python train.py --num_hidden_layers=9 --hidden_size=768 --num_attention_heads=12 --num_key_value_heads=12 --head_dim=64 --intermediate_size=4608 --vocab_size=8192 --hidden_act="tanh_gelu" --norm="layernorm" --norm_place="pre" --norm_eps=1e-05 --positions="learned" --qk_norm=false --attn_scale=0.125 --bias="all" --tie_word_embeddings=true --parallel_block=false --init="normal" --init_std_qkv=0.0212 --init_std_o=0.005 --init_std_up=0.0212 --init_std_down=0.005 --optimizer="adamw" --learning_rate=0.000486 --lr_mult_o=1.58 --beta1=0.95 --beta2=0.99 --lr_head=0.00479 --max_grad_norm=2.0 --warmup_steps=235 --schedule="wsd" --decay_fraction=0.567 --decay_shape="sqrt" --final_lr_fraction=0.1 --batch_tokens=[65536, 131072, 196608] --max_seq_len=1024 --doc_mask=false --train_tokens=739900000 --max_steps=5753 --dataset="wikipedia_en"
MLP neurons of a small language model. Each row is named by its layer, matrix (down: output weights) and neuron, and shows model dimensions 272-367. Each number is 128 + 24 x the weight over its row's rms, rounded and kept within 0 to 255. Numbers have three digits each.
A block is one neuron, or neurons of one layer that tend to fire together. After each block is what it responds to, as a language model described it from the Wikipedia text at the highest values.

L2.down2313:135086124135174130107112097115137132129154144114091118132134168115139129109151113135146110130158128160136100143131129145099117109127120161094125160155138104140122195127156121145148131153104131154124200101144117141137081092156114138101151148138155138106078122128135130122141138134122126128
L2.down3789:158116114149138112098118100098089166122113135130144120154136181127133127112131113134122124087148115167113135176146149108124102109085151161120082152180141139111119122135150113139160147155119173159120168088129122111127118103125136116125097146139075122122073096104129123111088107087098145125
L2.down4181:143102145135142167091175105145102123147160141115126137156162091125143165113116122151130181089143108137096147153125159145095093115105161152138132109136096138131102136167144138142127127162177134146138157114139114147167141119078161124135090121117106135101091103096149122082111102148135119118
L2.down4601:114148098162136143088132151113118104139162140129129158134121128087134148179144137141155149149103098116168092156119120136144087124148134137108129198122141122118122146128121144133143091173107121116157194156100147106150128103142115127107111150138151140166115083116141123128118180139092136111
Surname-ending word pieces. Final subword piece of a person's surname after a first name, in credits, lists and election or sports tables, such as Park-er, Chip-man, Hammer-stein.

L5.down3415:141123112149119118132077095107149136131132092119117102127073125080122122172087172136138124112146158142141068111144145126155127160159099124155122120146101095130136127111150166136164140100138103156141123126122150117123131149165103141161130075110124126109113150157121154130150090132132152119
First names in lists. Given names, or their first word pieces, that start a person's full name in lists, tables and credits, such as Mary, Dan, "La"(ura).

L2.down2316:118104140090143173178168129148146109123173095135100150165144132151150135116103117156145140116143129159105118105124138148158149132138142128139145150134117142171126142155142099093164131131127091072155121176085127124163113092105126139123137100093161159135112143109132125061115156117105144169
L2.down2388:108116134110145153130133098194090161085104110111122118118108148117178158152121113110155135129105143110101131212130115139097128131143147116125156133136096127087104146141133134155161136135127111133148156136132189120109152128118126118127124093129115138114101115194171112188170119156139118121
L2.down2573:117138119141107140139150131119141154111176119115130136131117148090103125168167129061129141163138126121128123156160124124109143155106147103106177146105106085088129150154151048135125110180107120113114143103124096133157116134112102107098109127128119125127122093165131112143128121155148126112
L2.down2707:124156140138123145142151120147114153075155107119155080136113130101171133200113092143127115141104148107123135176129146132109139136140137085139120110110112109135144127154140064172185106138146141139132147094149116137137162114104056121090105114176126132092120148124123096145119092111119109101
Determiner after preposition. Determiners, mostly "the", right after a preposition such as "of", "from" or "by", as in results of the, version of the, interior of the; also "another" and "other".

L4.down161:133152160138143137133135130088142099127120118100115134114114158113154100164126141145159143136134130160115122140105148153104145134131140065127157113075099135099137124161131143149105117143117108123093116144098106121112090138116142087124105109179102117107138129158121132119117108098112104132
L4.down234:116126122114117110130152115125143136130150111120112156131152118097149118168113120133136095125115132150134092129157105112085110119133131111114121139146067117120152136094172100141139118198128186134109113152135110095104131135151081142115125106136111137143137151119168105143129087147124128113
L4.down253:130124094075123100115112131099132073120104101103141123156118109115152120127169137115160136107117152129143111136134152153122151089111153151149158136111093130131141157164155110121146143120095168101125136126104137145098087139138097132101117156166160173129113129080125112098145097133113096161
L4.down362:153140123110156131136095136134154121144116100100145129089156125134107103130093124112148127114140146142144108122117147154131107119129130167134118114093140184112118147166102114088120113098115093150138109103111113144071140169119125124173149146149081152140125153142144169124127126165173114149
L4.down631:084134086114172135111176170095087125123079138121111111099151110070146138092128164108132097153137147141124080126137143106139153106135164125127136123103085114126141116146152100155108124090095102110135146089105128141116134153158126156160081092189104145136125132115132089107088120146114127149
L4.down945:122111118102116150105127113133146122086145122126120165149162116156120121156089115124127115083134116143129131094141111158146111130134102116153106125128181142189157126159087085099124098100129102122131114109126077132138123137137128170114158132139115169121106152122128131136133118159105144130
L4.down1200:142128127129134142142160116134135116116134108111102147100119124064145113112118151097158114108086115158111089117131113106118113154113126121148133138123103121165125138127173117157129096144101148132126120119121148129159118137132093137115139138142121144109133149178109133158135095091090157136
L4.down1227:090123111116137158120172130115149092139158131077125108142134110114084128123104099149083142142134144168115153137140090127142108150100165141164132136115095166159098135131166135136125118125153096137183102147124097141097117145151106122124104156148127163135114147149128124117068097206103143141
L4.down1689:100130130174147098109076145111135126155162110136118109135123161134150085157122146118145103134122091151151135126111118138166148138155132079178150139099117117102119193185167118133123113138117167100141123145159094113137118142156155197145136129185096132122133146114126118109126094153146139124
L4.down1927:151124135123152133142120156154134126131123191110149186135112135139163119152138120128100119127106143124129095115124156166131158115133124107143128117141114129142146164117127154134102140088146125090146164116112104141124143127098110143101146124147122124080109175143160147101126129089156121114
L4.down2405:102092109107114127070119142105111153208110149137118146133170150099119100142145134108139160174123102123085089076151124110086120160154155109166119138140117173099107142126109094135121119118145117113129151142101144123117148127158134125131113126125130107137138151145150140138141135143125154158
L4.down3162:141182129114051158105103102123149154094093152150138116145152118125136110160161134107161120130110136132156119129122152057130145114099165129122098110174161154147136166152137129102144104117091137144112134158122077118073140155163160084175124137213159118124101161151083137076112117113165098145
L4.down3609:111171112089102103130129130147188118174121138156133115140133143142103124136121123122127124071101103104149112135120136095132122111122153125147088121113152115169162105129148121133123152136148142129136112143146134119121142131153155158135114161087146122144136148127126142130138126117088137106
L4.down3655:117118100149133110087140145145168101174150163095112127190145117103085092125103123095150157131087195125141116120091149099170108148134155101133149114145097174114117190130147116153139104160135131161162131121117140104146098107166124132125144116114156154106130101158100157115111115114096140120
L4.down3972:099102122129163130129118124112142135148088122142147149124151116147101097164102142153162093145101135079169080110175158096148146128128147143163097092102135118119122133147134116128109144176137151072153156147155133116131097121112157120110113139138120129182134109135162175112102109158100103125
L4.down4449:089121120147149115095140131109114157107159077090114125105153132129114115137111160103136115092145136143085118149113117122158149156131121142148100164120099152137133127118135115142109102147109155077147127153155087127111117121107147130140154120164088126135128132120145105109108113159124085170
Determiners after "of". Determiners and possessives (the, a, their, his) starting a noun phrase, mostly right after "of", e.g. "chorus of the song", "name of the genus".

L5.down1542:126129139133157130131153094112138116110170129074109134154114147131102128149140122131121114145098138125102133120114117139099150151122145088140141071134104124127147116110108166168133101087123097132120119090040144145106103123172121119131168120155086123132111136113135122105122162117111124130
Mid-phrase "the" and units. Mostly "the" or "The" inside a noun phrase, often in quoted song titles ("In the Ghetto"); also units such as mm, cm, m and "or".

L4.down67:138122127142121128165148104134107126137149135124116159098132115117147163094164092136099073116124126143144164131119133123131109134114173146107122106119133111102137072142083067155120145140115117090143106125132107120107120134127149113137166132131123126110152110131108106117119131107118109103
L4.down569:130117108177136128142116093163115169134165183117135107114139164131129118108091129127097092147148122234139089161155122148131119105150140114120123134114085094141133144101143069130142150112082140139127171104136129091121122110116142094126131129128108085097127090108139112082145122153109103146
L4.down728:121139127162156142158146119128116103137112133120126161162156129126125143126191154149129140110117119115156109125133118084115130131102130110127113112127144152108141133145104123134112138126143154129114176118132089155176095125138111122110097121146132128128165089119123119129144150086139135116
L4.down740:103110106111093115096126125145120115117106136126136172095115094108134129107110141101121133111152141152120179103108134142129120140059085136115109111096118143173121089082166117133103072162120098127139123126132118146199141161148141132117152155132126126102165100116124136143143115137113109130
L4.down1012:172141112157116114102088079114128159109127150163136098135128125121108132128137126104145103122150125197083118181127128121118127099117135133128161177143107122141111114142141153088159170147108176146115131113079112094121122136129167110104117123134139118082089148135113115124143131152136142132
L4.down1309:130168132116118124107140106128122121136103145142134118119156136104095161105101120149142080117086150158148119146130182156097116122132153168156180127127099144158136110181141109127162180135187112151092136129109118110178120112144100166150119165134164135090149112173094073102102156070161128111
L4.down1545:099143125130124126143125139127111142124170152121143142112089126100127114147098069163098110130072112102123128114113162177108143105142124140154121136132120144106129137167128104124107140107108102098102180169144102141110100138117135148123163173101137151133167126145095125158152132101136105114
L4.down2249:132117154114147153180044128175094118116130123156142094141188118084095102156110152095132097122126134160133119121132141170111149106102114098133131115171133116115157131117135106151161143125144120112090136137104100097116159098131114142125109200125108129139118155145124115127148119138089134144
L4.down2320:144101119147131132124101139138109182143113149153138116142089134122102135139137119113153131081101141161133123099103135115154124133170135097173197140128097103112106151112142107142134138116131106145144100148128124100138112143133137158142111057124154142071140163117125133127118122103140138143
L4.down2769:127076165127071076129159107110122108156105121149171178108115126112122132124133142139143135116155108166152146110109088147104085133092131119099107137116133141144163110126131118115125096129124113119090126082118151180156115169132154133122138117169125118123138121126124133123109153155142115134
L4.down3005:152126134149134159097131131140117155123101148109097110160126141152105155112151055129131147149151125164097107193156109159103125063113124162107139150115112142103126127112140137142147151105145148153126169088152064121153103098119172137085123165150142101098099081121159128123088114120132119155
L4.down3015:139100099114108132137107114162144129179165136144064120151164105100148081123140156062114123104121108121116109119123113116130139165130125127102118152137095122124173109143151108175146120140151124138120120123129136134125154122141066171117142107125133103150120142145085136150107124115068129121
L4.down4084:130116140114087143093161142152130151159115143147161161116105117075139147102136135119133116110132129175135163106096109124109109138095137122116105105103116174141132113128169105153099074164129087127121120131123152165145143138127134176139152152116103089144164138103124104079115116105140097141
L4.down4149:123102115111146139124207138152108126149093147114094125093135147137132135125094077097136117150135127183168118115122122137151126098101160087170151147113078136125126139174117159123083131177122138141131132169073175167117157104114102118093142143117130130137106160154105150115136112149088131130
L4.down4224:142111130149156103131115129048115105115135107121130119117136112133112114123114147125141124131154120100091141148132123149154125061126128187109161149139141130127120149135140122106131157115129147137134151133145116157129141166149105153108137157144141144117070110119096126108081159192120134139
L4.down4429:141138140120133094123086116139069151138164105163106109157180141097128091141134182138105145104153154223138113147123173108098119161092090149109086102137098141131156088098140155132124167138125153187101132104137096099167152154100159162122123123146101103120175112149109135104139110174114161125
Personal name completions. Final word-piece that completes a person's first name or surname in running text, cast lists, and tables, such as Sh-ire, Ferdin-and, Park-er.